Part of a small language model's weights: biases, 16659 steps.
MLP neurons of a small language model. Each row is named by its layer, matrix (up: input weights) and neuron, and shows model dimensions 64-191. Each number is 500 + 25 x the weight over its row's rms, rounded and kept within 0 to 999. Numbers have three digits each.
After each neuron's rows, "fires on" lists the tokens most often at its 100 highest values on Wikipedia text that the model never trained on. A number after a token or word is its count.

L2.up927:523538502489448492494527511513495520494537536490483492582464486532495520485504516533481541460488467481505500517520470528468534497471505490497493542516516497496519491536524511458509489484471528483462472540556541493489502459498491510490501472479543511518555508516481496542502484474509498547499482515468527503536510500492519512482481467502485525497518514519456514549478496494466488549502
fires on: " to" 34, " =" 25, " would" 9, "'" 8, " could" 5

L2.up1563:508513571498579486502448540523506452513499459499499520484520506528543528484526525479523503480505513451495466490497535544451503532531528462488478483524454512533479500516505526511497501471510475532501503484545521477503515523526492509461505486531521511515448474515502500471507483494472492520500507506505480514503461498491550497502476529486498492525492474554490509501460503513515490481508
fires on: "-" 28, "5" 19, "===" 14, " ===" 8, " On" 6, " on" 5

L2.up1694:496473532486488523445512523455502474508525500479558516538494426524468501479546501473472496525488464479457513503517541500485485445501484500494477521537493516527474471545502508491487516492469487516491499498474495513474510510520499490550491495499541477524497479511477481469460485562437528476526520532530497505508538492499517509489460488531530471473528483527491512520485508496488507515494
fires on: " and" 42, " of" 10, " or" 9, " the" 7, " vs" 5, " to" 5

L2.up128:518427475510480510474503502511510492537526465524507489462526439516513475529506494501511511479481462487509467521524540456488460495461532513532519556493497502509499502511500521503483507497495524493472519494501515484514497505490508482512490506489525506573476526561520541458534510511521486520490502500477507497518515490506497478498504461478519512519474527552520531478517467505489505535537
fires on: " as" 19, " such" 10, " have" 7, ":" 7, " not" 6, " how" 5

L2.up350:503516497470529510503491485530497488473507477485519497475493505495492490483510489508483483501504509495464551532475476472484534508503502454461459519519475485511521527507464490455512459491485457519524468542498495482498516518483478539492511481563494503484503534521514527548528495505467447491500480486507460522533490560465496520520518526484481487449511504538508467505521494484504459491553
fires on: " both" 22, " |" 22, " front" 4, " members" 4, " them" 4

L2.up783:492517510487476522531493466533489517500516520543500522511522493543463526506546507481493532540519483505546456546494464484492480509491494466501516499476506539533512519487532500495487484497498502508497504515503501504474506510471489501465449499486518472500506527514539533521525474494469511511489501498500461512502505514480553479533501462482501495497486450534506444505492517512468458538532
fires on: "y" 26, " over" 16, " about" 6, " Over" 4, " than" 4, " T" 4

L2.up26:471493562491524518480520491457475520482505495491515491501518508547473498491489583485489490450498463529490481498506552520504546495549503518478496525507457491521478481500485506491521497512511531499477488462489489499494443547483522513471528501477528519493470563548493522508512502501491467508475492532496485499444519502501524510493504503453481495562472488492560445485472509500498473510495
fires on: " began" 14, ":" 12, " signed" 11, " (" 10, "'" 7, " to" 7

L2.up1629:531505481478474501511497533522531504484485479464509518514475487464475548589503512495487483478457450498490489508462496544480481503510519460504486521458459509482516473490483536490481524477543501512478524518469519535480533509507478470515480476496481530501468478488446535522505491483513496485496499491525504494463516483520509467514524462487499508546507522495545518492470490515466480485516
fires on: " also" 22, "4" 17, " not" 8, " only" 7, "t" 6, "2" 4

L2.up31:475477516486542494531507504465495481495512494488525488505494507542484508510511487529479512482495474513443510515477525518485490538470468511515512499469471559496499505509520450496502460534570462495471490463531486504476467467456528514488483454480506510492471509554460520510513526515475515520476472508490498509546464538526542491463477546488503501533529485489507537520476537525487495441527
fires on: " of" 28, " board" 10, "-" 8, " Board" 6, "\n" 5, " (" 4

L2.up346:505518506502522495492495439513514497471535502534496529531519526495459511513489516477472476510513492471501503471504470524533536484479541513507568517486512504491534485478448542464519457504460507491514508512529513452516475526524498532522512509514563496498470518519436502483517478491502452533515513524514525479510539495502498507497487489491494558454534457546472482455510533475500485542478
fires on: "°" 25, ":" 10, "," 7, " code" 6, "}" 5, "'," 5

L2.up1524:489507518490517479447488532500514500478536495525479494472496527532504521493512517510521522460527512503535518481479507476481507505488469465474485531490490511468475517509522521473490496531487481509524494548473517506520461526455460540498494503529490543495468493509458517522528504435473451503491505529431514492514511524494519529488516498520449492493516554509524498498474502519508469541505
fires on: " to" 21, " as" 9, "^{" 6, " into" 5, " V" 5, " f" 4

L2.up788:492478490472475496490501513533467482518524574509554505498506459519472526527506531488484553489487463493527514523503584487483534477554494525454492492491520492487505502478459494511516506491514522540498497498539528494507500509527530522490489510537501498493479480520486499499513493439476517463498518477442505492476449515476472539482517495518521488493522514474509469520438494526522430467477
fires on: " of" 33, " than" 12, ":" 11, "2" 10, "'" 9

L2.up579:476466520479523486479496502518537489499510504513523477506571471484517485507533518509477492503497450508475488503478508516468497490484450514526512500546480545504535486473510529504477488453502466506505510472458515498482485513521524523467505521501513506468474532482488512504551472490497516491509529530545503512503520498512506471531498507496524515536505460518476483470498531533535465528480
fires on: "9" 25, "7" 19, "5" 11

L2.up2005:467529521517532510476513501497508473502507485496532507463551476488528515500509490441529475556505498471472507530529492493496498502508482519522495468523508504514489506514458502520474526514497486487469484446494524546486542461479503501490463492523476532495498476482476491501518490473525519499506510515479425491536522513486520525500457486502517496483499469506523535465503552509477475538524
fires on: " West" 20, "B" 15, " South" 13, " North" 12

L2.up1659:470483509529493478464508481528507456524501513522520532492486444490507497490467458495499498498514490532458525490464487472485504507484468509535486500543494530517508516590493525494483482514520461503538511505452524486488495483509534497479463447520548507495505472496503505516507442509515503516518512528485499538435505483498577562484502527501498498520489480514511490500558548495546451514484
fires on: "'" 43, " @" 12, ":" 8, " whole" 4

L2.up283:527544518490524470473529516475510450501506481496521541524474518496516464491458519502481476477467473534521561514456501516457535523528489491551535513482504542504485510516511516500483457508522519480506494488539496517494516461472516501480521462454506497468523517519473509486496448481506508479506519530483520502509468493438509463500435477479488532539523542520475481488492484487476472497522
fires on: " his" 26, "–" 13, " her" 9, "'" 8, " their" 6, "-" 4

L2.up1583:497518522524533498503464515523515515527498493525500488491512473505483521531547559479495478514489508489464526473457501515552544544502531494505508484486511510475452506484470519523530510486496448508500492483516503487509481462504537480501497430513533501510498506491519499488528493443488493467456508488518544506468527503528539492486528443462494491538510476477479508503520503474538481537488
fires on: " " 47, "1" 11, "8" 6, " Air" 4

L2.up1372:471484496492480512511501521498494508474547482485553541514482478518501452469519503466486497469465464455449521518507520520476503474520508510498505478525494465499516441512505519525457518465522466515483508519516526532419489495515524497519491498509545515534480541517518541473505477523488513513466555490500465536536485515487482512488509523501510507506513481533506532545455523478532521514476
fires on: " The" 38, "The" 12, ":" 9, " of" 5

L2.up468:536497516506554498475507484502535482490513498518499503496519517487524511516484474520431513447454469491497496504475498492491499530485518483516496513506473517517525447537469476501484502502506522474516550545509477506522506485517487449489443494486488551493469499528483526487494471486511397519504517507552508514531565493532524475483470517523512539545482506517562513549512552435492480507505
fires on: "\n" 45, "," 9, " (" 8, "ak" 4

L2.up289:511489539515495525477508540523468486483505530519515504472503508486514514547467508509481507515475523513533421493475538512519459494497519482474509514496523475508501472505477506486497485482515509519502528530468496492495522470514485568508484507502466572516504478497517509496518506480534508467503509489500548467516503482484486462508524492466479517482519472540474468501485509489532506519483
fires on: "S" 24, "M" 20, "m" 7, " have" 6

L2.up1844:506449519512471477521545521490514518509527555463497525528522472467505467489536519476478526494530490496497518512485481538481559542489493498492520516482487495500519443524498494503441463474466473459501457497466507494496508519512502512507546515523541485505514520490446510513491521544549489514472515471493486467477545490464509479502514497506488523464506493516497513521488511447466443509502
fires on: "," 38, "'" 18, " =" 14, "s" 4

L2.up378:503496509482505487462515513529521524518542545530515519524471476550542472484570493524449514508522504506464453506488492476513478510496524473475483518491532515495494499493474515510514454494489528501480454558550533492442505493487516541521502494491508540468533531476486557465527534502466481484507513508459527540503528465529543524505480489481507528444531459525471473511519507507491475513509
fires on: "′" 17, " al" 12, "°" 8, " El" 5, " tells" 4, " order" 4

L2.up177:467528505485517489459489473496508515529505486530534500472547505516535493527471474488487538532519469516490491523467500491487525496500504463535549522464500472466505510534515504495521496509523493492507475508489500549511549501524447530471480501503460524479499495529505466537500492500548548482497516498510468492497528460458471514487489463546492537463509499514515490516459525456479481521506
fires on: "th" 28, " St" 20, "C" 16, "St" 5

L2.up1662:491483501495513513493499506470476500509508530495513507513496496513488513498471541537518522526470477516486519507480509492467482506511480497475435497534470513475494527532477556475538529494505499530479533494497532464460450525500518519480498470509474525507479511491480525487538476444445459517502479481489488497461521515497565486493551503556508503467526523491479491527472509494536514497492
fires on: "1" 27, " did" 15, "2" 9, " had" 8, "'" 8, " would" 7

L2.up539:491467501500497505510507494504518506488489491462509527532523463487444490490509464526470489526451496433502512487501513479508506470461496506478513568492514536462510477503558543497502479462505454497492518487462542475514491472536484460491517503500477481517439532477526543509505498476498502510480494467500500468445481455482497488465504473487499505520496510521477485518465476477494498502507
fires on: " is" 19, " (" 17, " are" 10, "." 7, "s" 6

L2.up506:492562482539469465498531518487536512542551519505488493472427442491527479516574494468496519483479474521460512509514543477485511526534458466520535506483489455476471484508465475496465476525520514502488487531485491503507524474517522508536553507521489520505540516461448498536526482459472469478508534508496535528537508447520553458483491496482489500495499505521518503529480517470510504486505
fires on: " d" 29, " or" 8, "–" 7, " van" 6, "-" 5, " War" 5

L2.up1236:493508516518475481494523602527528490511489497524489523494513514522489506527529498508448476450483479514529535536450546546534453516533495495484545535513487525490495504485474477480492505494509505486538531519485474498500519456492500501510487478456521504516529512517481515528525455522495506484497509529470498539541472492487486503465518494437472514541483468462452496508508501470505478465483
fires on: " life" 25, "M" 20, " La" 6

L2.up219:550494517471519485505512523538504486484522505526527495539523509519479491491494506539538501485464477484521481496478487551468501531492466475506535500487536474484505516511499522504502508462467497463525496523490541504482503486476516462520491505488517499497476523496521488540497466463528475507454513504570556514512464493461510483502473498531477503541516485487481462543526529494501469502470
fires on: " to" 28, " of" 19, " |" 9, "ic" 4, " or" 4

L2.up1932:466481521519501478476480480498488493514517502532525545529526520532515499503525487522502516467466507480472525551533462525548488494478433515500493547494504494461499551509491508447509539514473518506510451505494540505474537494489500547540488465497538536529524515496508554523520504482447468514503489509473519519499490496500472542501524493489545491492478509504519491543563521481473530539513
fires on: " " 25, "'" 24, "2" 17, "1" 9, "ip" 4

L2.up731:528477551546550488479518574496489510527505498514492486471494437499512479481551485498505493488492481517507480568502561479543531504494482518465497496457443556488475484532490496521517489521519438450487502497532471473493507480531509455520518453500517456480480508491509544496506468491514526428496490502460546516427472493525507526529493475450470497523515462503526519500516465473518484507527
fires on: " " 27, " However" 16, " however" 11, "-" 7

L2.up1726:524519530438509469520495511506492515479518489478523560524480479488480476511485545517488487477486485502518536441490543504480513467522514471487494514511442456524488520523550524499492471537460491488503526497474516527490493465492505482495506508484496469474495512539497505510523463511513519499509537499505511529471487484482526489516451541506468481443490511530558492550501542484516476482484
fires on: " of" 12, "o" 12, " (" 10, " new" 9, " train" 8

L2.up1510:513538499459511498507445532485510495506492471502504496493492523531502460514475501548451494476500478527509501507547515509473476506466478532508520525502515493509498500514470474481457534508457523492528518485454466494470494539499504500442492534460493525485522508493500466464481484476502499498501500518482522529527539494513496489513506437520478488484506490495480511479490543495525481551482
fires on: " an" 53, " one" 21, " |" 4

L2.up891:500483517506460484454505541488507534508538493488482494516491490532512523534558522500482485478509479465480461520532552512444526514496435463513517509541527463486502524517521476457496497499503505510486489525527559494474487461499498483487554470477547534520472556495483489531514479455483504499418547508503506490511462482477507558461509502475477492533516498502476464522497497493494484507518
fires on: "-" 46, " would" 19, " to" 7, " could" 6, " will" 4

L2.up1487:540465509550537509507454504508527510470519489501504537494521481486491527495486529490515452500497504508458494544510506500512533536469466484508463493495495497513500475521513511526464493514485500463476507458459483480474506441516516451476532495528533475544511512492535475546564499516491482529517480486478496523478511481485522469508466454511488523462490472486489465479522504478477486552496
fires on: "," 45, "5" 7, "j" 4

L2.up76:505515481528503494521465529489492472431471450521469508435533453464508512479502505522512534524494520507467497491520486522497505512521478490477515491520466497487471474516511544493462510472510473461514522513543469529518500471498489483482511489516490501503505479486496501487509496495495444433466475462513514529496508510507526446481435494498509491494480484496508529512488516500525497480492
fires on: " of" 39, "0" 19, "," 18

L2.up424:498545496503537487526479497493539545526529517481488514530519451516501496500487492520510463506496488524484500482491477527462554514489510501484544498477482523496482449484548526498483508470483518519455488431485512480490537513521521524493458478472527549495496558522489458459500524481527537519529557462514512490565500480495502482512529461487490520492525525537518493509480479520502505501496
fires on: " through" 19, " over" 16, " under" 11, " [" 5, " east" 5

L2.up1975:451544478518529500499511506469505512550505478567516494470524489526486481487548461507474493509500500421526500482509488472540538500482519497448521508533449517502475549521461525503485526513488470496500528500552515499517509494506483513546496483493532561507501486464516492504501500497501514496476486514497482517492522512501482530485509488486507506494484484508465533484501482534509493525484
fires on: "-" 31, " of" 18, " high" 9, " by" 8, "s" 4

L2.up730:466484479492505476480503508497491476498500461525512487536545541503485486482520521529502483518517516532552463519487492529479511534458453503520489536495473543514492524478490499480488488537490499482471448503479517500496487489525451499477504494503503527501430493508568443497488517487478474511527556535455489542534521483492466525484514498544518504499535508523580473453484512483489529524517
fires on: "0" 31, "ic" 14, " St" 11, "1" 4, " singer" 4

L2.up669:500477482496493511483490521514500454474516486484501531507503509488485496534492459515512507493489476460496527449500573510520525512470483475499522526478496482490451470513542489516530525465531450493534518516506513435515506495473490472535470519541530488487518513523478513517479483530517551551460546476530513497520495488519539493470498532520516491536565525477491522502460497489518484500545
fires on: "0" 24, "3" 10, "4" 6, "6" 5, "ad" 5, "9" 5

L2.up802:542495555506485533506521478526527541518549518531549484520497531533498507494486526491538464489484424536491492479498508480503511523530513467504489507538529487463498483495482517450490497466447473502529542506516495505435495482518487524525481529495526513500457565560493467497496494492486494477497535496461502487484487526499502515447490493494522501501510510505502498437548488465519500515495
fires on: " de" 18, "'," 15, ":" 11, "os" 6, " of" 4

L2.up1209:461527526506492486467484486543474539505483504528498489488483517526458515497495480515458490475489454440468558499520518521489512531497487551499468499495514494467498504477459455502498475468473527476494511488538545457495493521517475542536477553513530450510526523527500482517507509469448479469518536519513531487529558502531494523483523523496509492503484474472505552511527488477495507466465
fires on: " /" 25, "4" 11, " Cal" 6, "9" 6, "ed" 6, " J" 5

L2.up1368:518500503508485466476525497492516519493537563495510478469505456491486501502511502500482532474528491453482543460500521501498541515471504508483512520518504515539498430543550518480518444503502470481516543480487506506488518493497487492477507495487501476503492536510474492481502507505512534541461514476521497532519523503485516481470510454523460506474533486500529492511467519464499431481499
fires on: "/" 23, " and" 21, " Science" 6, " under" 4, " " 4

L2.up1483:542486564478510487467503458520514470540564484478539479480513453491477518560524474472461512496480467523465526502538534453504475497499513458499464508473539526514495480533511509512470470512499452505478524557519517530510537474495497491546561496511525453510458538516505537525500482509486500441484478525467479479513469487485522501496490519504513471524514531493513512544495491469484477480517
fires on: " or" 14, "g" 10, "sc" 10, " et" 6, " &" 6, "c" 5

L2.up992:452501494503477519511446496498497477517501528495508542523478498506477496488475508496488482543528487513532532503522488506467500559459474513464543502512480533527478505491519526521490487508466495479475527472440512529490498513523520472508471507542540548490499472498472527492539537473504500494507490527531535534510550503485509517516525528507482491525480477489477521497506496511467501533442
fires on: "7" 31, "1" 8, "od" 7, "b" 4, "6" 4, " local" 4

L2.up2044:461513521513482456413507460522504498578561503486467526496466522514501504533508491505488529531523500481493528512559528522491490506490501508491515515525472480443521537506447505493492542510480493525506488505512487557518492462487517481551544484501528502470513516540469489475510514522499486477493520459485506512478496486440520499502478527543505506489542498530494472511501467504512467486482
fires on: " of" 33, " against" 10, " than" 8, " finished" 6, " off" 5

L2.up1644:489473508518473534512510527489524526531500506540498490500549437466524490543532489527545485574485472475505471549490503520553432515491470478504479497461479503485492496490501551487474507501544472473499525509512511489480487519471504497453494479521533509510477490463523526538522502481515507506517517495478492473457546450493495484461505534503497497503505495515507487520486490513486509536500
fires on: " |" 34, " that" 11, " which" 11, " where" 9, " how" 7, ":" 6

L2.up1045:530472542522494486508510465537501507478517517506547533488519498493454523474501522507483497492496509478527523519521472518435510509503551483499499510483492541478488525523526479521459485503458490496480518454500512532493554444507516491517490518541520489495501530549474505477500479508491477472476520498524514512509532505451479469505492498478498511479493490514501503469501468479513513516509
fires on: "." 43, " E" 12, " de" 11

L2.up861:523493546518516512503450514460492517502506505511503507502496449482477509532546504531511492475519524544493476501531515491549490528449514469496484561507470532487533547505510527517495487507479473458530499520522530502477518469477497453490525503497514478527494503505527493478577511473459494520493511500443515491550495532495507522480447470479487491527494471486528570497536492518461514517462
fires on: " about" 27, "-" 19, " over" 4

L2.up1962:515483503482454504462511483554489501504513524488512518491486468524490472523536514486460456523505474489543506538507529495525539502534517495542493527492505474515511481525531487511479465485496483494440461471504513536523514491526470479502528518519489515536513496487458492529480500485561513474472509478487491492512480469434510495498550467504518498502517530494499470506491538460464478487489
fires on: " " 35, "1" 24

L2.up1063:516484518499461454527512486484513536519503545534504524496548531528494465477523469520491516463458514447459533482539506516508510517512430500507542515500529474492501512525499494531475493493485518495495497462475514509492526465518506528459476515503513503518546524491502526521511494473514506458476519527511466469512511466452499500485489499455500482503528512515487435519497521433494491470484
fires on: " " 60, "1" 10, "–" 7, "." 5, "/" 4, " pl" 4

L2.up434:481542479497491500540461483521460511483511477481547536529479519527479509468508504532444462457515483493480521489510468501496493511508505519486530526452448499449465556507481511527514501504534499487497498493509442497510475514479485469550508484499530519497498468475504478520497491488451529494504509519519503500546514486489491491471506507557480494489502481521526503530544514470491490519509
fires on: "1" 33, "9" 15, "0" 9, " April" 4, " May" 4

L2.up1743:463549484517523437477521520488530533508500515502467501514487469450507504460490507533505515497502515474481449511521485499515517515479552476518520542537424488518535537484454462533497507529477514484528468521514524408490477492509467492459473487527494493518480518535519488440516458461485469505497530492489577521492487504496447517498483533481479475501504510516526493503459491502521537475458
fires on: " |" 21, " into" 8, ":" 8, " by" 7, "\n" 7, " to" 7

L2.up377:491525523487522496520467492533540485488494501499545505528516473517468487517539506519512511447505470444493454504501476495538532473490512520483528493485480523503506518500528475540514479490468507478490499474534463502468520435496498521533491540500539513567481498498560499518513503498530519485518483512510491480520476443440478519501516520506531483511529457487496524475520481511511505500500
fires on: "." 25, " States" 12, "ili" 5, "ri" 5, " black" 4

L2.up505:493500497445525464499537525479557500486519496479497475519506483491480508523525534512489533513465522427492517530463473498513514484445500510508511530525512502491524490530489506488498485470480504566523532523518479494510508510560484513551480481449474551495476488511483535498523490481486536506508496539508538530524524457510469488499561512511519516498466482514472447489486495510549520509511
fires on: " " 96

L2.up422:524473481536519465456550510507482513505513510527526537494488493491534475513480474565492490537531488496544468509533479511485472473514480490514506512511509514492534463501517507506497449497498506473486498484481531516470490487534526478500508494529483474526520620497491514555544463492499477465473519513454518482452490458504517500521516524487448529484535486517494480483494511499486489527508
fires on: " that" 54, " one" 5, " each" 5, ":" 5

L2.up1176:512499526519506508559538502560511460469513504521480498463497458501460551466504497499509487512525489490512486515491519595514504506508530466449543510479469493498496517537482572479493485476469502494558477526477487476489540492504489520510483504517503493502539521475476525492503491477481486498507532497520504574525502509482527512478504509487468503537483499517477529460467478491520484463504
fires on: " of" 44, " off" 10

L2.up1751:516495491497517518477525533464498519560543482542516489491507491481528506479480455536547486489506487504483489477507525455491512554537460496506528516457509498504452533526486502548527480488520480476500486468505459497528492493535478479522470549542482488472508516548511530492490493515469519497487565494491524540527459492490479533489497482502481466518568488528514528480482520507510521496499
fires on: "3" 16, "2" 16, "1" 15, "0" 10, "5" 8, "8" 8

L2.up1083:476472509520488481484468506501505481501488468488563509497519488539514488481536456494511518531484474520521517551558458487470513469513499511483502502501462474484500500497503558516476515523565486491474532459488507480547494527554496486502487517520526509475501514469484456515532518488507542516481497503502502534508510477467468458534535476553506488504541484508482491511464507491485453538509
fires on: "th" 27, " second" 15, " third" 10, " One" 8, " one" 6, " Another" 5

L2.up935:479519508489471533482528464519500510496546533496490533536504479490479501499501462534455502505515510448464525486529536490495569480492546520499512557491462467495516491525544489457514505498452510520477484518502518486522469476501494538538517487550511515494469526520484505483520507484507518491432545463527549500509484511500488521540497486509505497491533534503466486495437526479538451516535
fires on: " with" 13, " to" 12, " or" 10, "." 8, " known" 8, "/" 7

L2.up1809:521515515543478493499452513529467519511551455479503479529498504483481457509499508521485494451514498476465515500555493471470472507478507498484497509500522519498487505543467516477527522484518538514465479502447445502474484489547496500491522532528520497528493524554500471480514472509484475502468508489470514513483495474506483514490484487528490518555480520528486540481505478528500491530489
fires on: " an" 57, " |" 4

L2.up789:472521456493478523483470532556510514504492534540531475530468531512484547486504540517504536489519478490508557511536514486498511492518539487538516513515534434480480527512506536450481521479484513542493529491479496526449509483485500540486483494515533534505522511538473463540495473484513498476476524513499480522477552500492523511496515456487465511473477507488448520496534499503490483519481
fires on: "1" 45, " would" 12, " to" 6, "0" 6, "'" 4, "4" 4

L2.up1450:445477510486529522525432548516501472492504507496496500480510458492528537538499482511453497499476464499487474502523520532513485512559469495486516513515437490515472501499520486503510489513532457527477518465515548512551477524527541522503447502529513520494538509467504486472520491510483489495488530477512497522482531497509513450492500497469532515530521502489516435530489487539507488513485
fires on: " |" 49, " and" 35, "|---|---|---|---|" 4

L2.up339:468460512458498521527501533533541508511512493517520482519510481513469514497577467499470506525494443445483486548440500475491481444493512484507525501496496499493524522509556592480492492481481481506475488516531506505475470512538505484501510505501554481536469530447487541496552473507501530518507525504480488548461493476514515522464487512506509493512530473513511474468489513478492479522525
fires on: "." 27, " Home" 6, "or" 5, " home" 4, "s" 4, "ary" 4

L2.up1797:522506503481545515519514509524478501450511475490525471551450495496535522491476476493504530518505499525469589540497515506490476526509499472512484499507465549513488524523502483498532492448482522549517478502499485493503453445477490516513496507514510488532515480523475552491530532472464501513511470514503431560562447494473496519470518473526474454498483489506466507527485541514550471507525
fires on: " " 33, "0" 20, "8" 7, " |" 7, "1" 7, "9" 7

L2.up1633:502498506481498508478503452457546499472505535486490481463521488493514533485503525464520500475522479544442509486447518504504512518510534451539502517451468503501498503526477483473543460482552456540498511505511464506476504498527470512505547543511513545483442488522509513513468433490532526498506487529506544538483503484503486485487517444510527560502530494532468500464480509456499463499508
fires on: " in" 28, "K" 9, " place" 6, " pts" 5, " won" 5

L2.up1394:505491505508503511520469523503503505537489550504511483515540478483470519493490474493537474552493515477444459520507476510501524499536499489506500503497509491482455511533537503542500491499515501479453486470476501498531492516472520507499488492535510486465500494515525506468511489522472531525500528480487548495472505512495538525488489503500515532470486492518453439503518529496533463468500
fires on: " and" 26, "'," 21, "iv" 6, "ed" 6, " /" 5, "ic" 4

L2.up1930:496503496481478491488469461515521485529489517500517516477477480466481513479461495513465517508487500478465518489478520537497508476513504531527527529501481516481494537521478522469479513499531499484524477488470494499532518526492513499491510487493535471513444479534502533519504455511483527490523530523511467508509504477468483512488516482487497529486517424527493436499446480451490508500537
fires on: " (" 40, "\n" 22, "From" 7

L2.up533:489474520496498480509499496498544550508501483483542504540483493510568499502462498488537523510471484495451472556483536482519526508528509465508477507541486467525520445504497477475462505503496498485534533502467485458514517508467471509454470496514522502483489483562484524503535491473484480526490499522495520489517543505495506488495514478500559510519497483482495456512516475506506490533481
fires on: " in" 44, "4" 9, ")" 7, "1" 7, "9" 6, " In" 5

L2.up94:450518469541556514514511479491524463461532538493491533523505469530481533497471477514476495494508494495471478524519522442517504517528516498483497524496423423513488477495498474505518521482481468448512500494449474456517469509505543470477482488491501550501452515525458516497516515476476498532461520487511489499508543494519496474488500506518479459542470501485491474510473495515511500478469
fires on: "\n" 33, " (" 21, "," 17, "The" 7

L2.up1621:440527472490523494494505533462523471559485497470505564478458487524483549493526492473533505551517515510502504473494510560469535501512510495487515531513446527501466511536497494511470517494569488488525503471528488498509535523506476492490506462505489498510522509506475490532492514476506482523493508502538484536496499478467512521519486468501521463534567486501494499499469508527535490503504
fires on: "-" 44, " of" 10, " track" 7, " road" 4

L2.up369:516503501510506525479530513496488494553511455480521540515493494493526502507504497491507475535454498526490499486529494499481531488479497510529540523524518504510483508497492491481486505533523492487521513532499511498514499549488504499504454507496506489461487476521484494472521463508484472537474480524518559504504455508469497534509481508506494493472527545531515454485491487490460489474502
fires on: " in" 17, " &" 14, " of" 8, " others" 6, " at" 5

L2.up1285:549520499511506497491506485526511542452489527532490546533515509511495465464520482533485476494501483495503461510441527508512481446505521508480542471480499461528505485497503533548474467524470512448529513510491508462514510456505517507472505478499507530488511499518534519525505447491520461489526533495519471542481541464471486510499414483458472514489533444526461469506527532452509482505516
fires on: ":" 33, " H" 14, "H" 11, " same" 10, " either" 8, "°" 8

L2.up1692:502521480531503501524514519477495490491545519465568519490505500470493483509489490490513463491490489510509448491500490525497513458508475481529462491466481495507519492553497503538496473469506493477502512469497531517481504479511499484542479508559496508517501506531515497490541500507512507523502578496525514506491526464508508496508461498524522482539486493527518497504493487468485501505514
fires on: " or" 24, "t" 9, " My" 8, " the" 7, " p" 7, "y" 6

L2.up1310:513503508492506514479493515511493505527529526517477549483493499479500532512498482493501485475441476522496493475458478473509481493482510487498504520541467481489453504486485538489417520541483495507513495507510486496500494527516523468452503483506505522517466510509486482524499474515454501477490545505507515531485503506458464548485483482474546490537457463537523515540502512449481486502491
fires on: " of" 32, " in" 13, " located" 7, " –" 6, "W" 6, " through" 4

L2.up680:474520520470508488467493525493520492494512555479525516490498491505506510492512491469484531541518484521497491495545465528468477454505511502538512507509496529488479542513432496520520461519488493496477521476514502467450513520538508480513510505489508528474522482513496482522521522443467527479496486529482474498528566492500453542508524452540533523470533452499574489511498524488514505556523
fires on: " T" 42, " A" 11, " left" 6, "an" 6, " told" 4, " a" 4

L2.up1451:534491498478493493481517474494469537538546499554480475552483479488478525509541531463498490443507499469536553534541530457488519509493455506488477513463498488484497545514475512504558472487523494506484472470503506479517499529528506480515499481502496457544452489487490517498504460504480526502492496550472509524525487489471479510498472507508487445510471459477510518542515492510524509511487
fires on: " of" 20, " early" 14, " Dark" 14, "s" 6, "Modern" 4, " " 4

L2.up997:491483506486551501437494505484549517465506479533512485482501511494476502542483473522501462511490506521460475534439492472475505496506498508521487500484501480500506482525481556505540487496530506506483505487450530494497493487528472520522471494515476510515451468466491487504484470495517510475531514496461531516509517514473521485476481507500523503497521506501486503511533493517535432528488
fires on: "–" 20, "K" 17, "th" 14

L2.up588:544531489496533479472514511500488463498504516452478550499469471503453491505491489511471545524486500494511485564504524530502480482500500444458489519514457478498499493503492493494502538462491475494552491518491479463508480504532518487477486472523485489475515485517448555506533487498503526495516509503536500476487518502545499467473484449514419464485492434519521513509475530505533489517479
fires on: "2" 29, " and" 14, " A" 9

L2.up204:554456550514431492463478517508496491497467527518547520453546497457521469495528424482502519486487486482500513494491531485505531478504479487487524483468481493446495479512502546491519465484509439484530497509481520519505573438498489507530464501498548482506489515461504478536510470519529469497473489508491502531478486491468481506494500495494488540453506509501509474511502482419489469514519
fires on: "%" 43, " some" 14, " any" 12, " most" 4, " no" 4

L2.up393:498513510482487482490521519543496538495499515516493507513473512508491482500515488545496560539514472494518511494503510460469505504510516480493542492493445524458502506524474487538499483522480535501535550482452445505527531494532473499469522535496499517487503513547489503500487451503504524468508541494498526501464487452483546490512492483503502504482509471516483460504551531482517513519497
fires on: "6" 16, "7" 14, "5" 9, " (" 8, "3" 8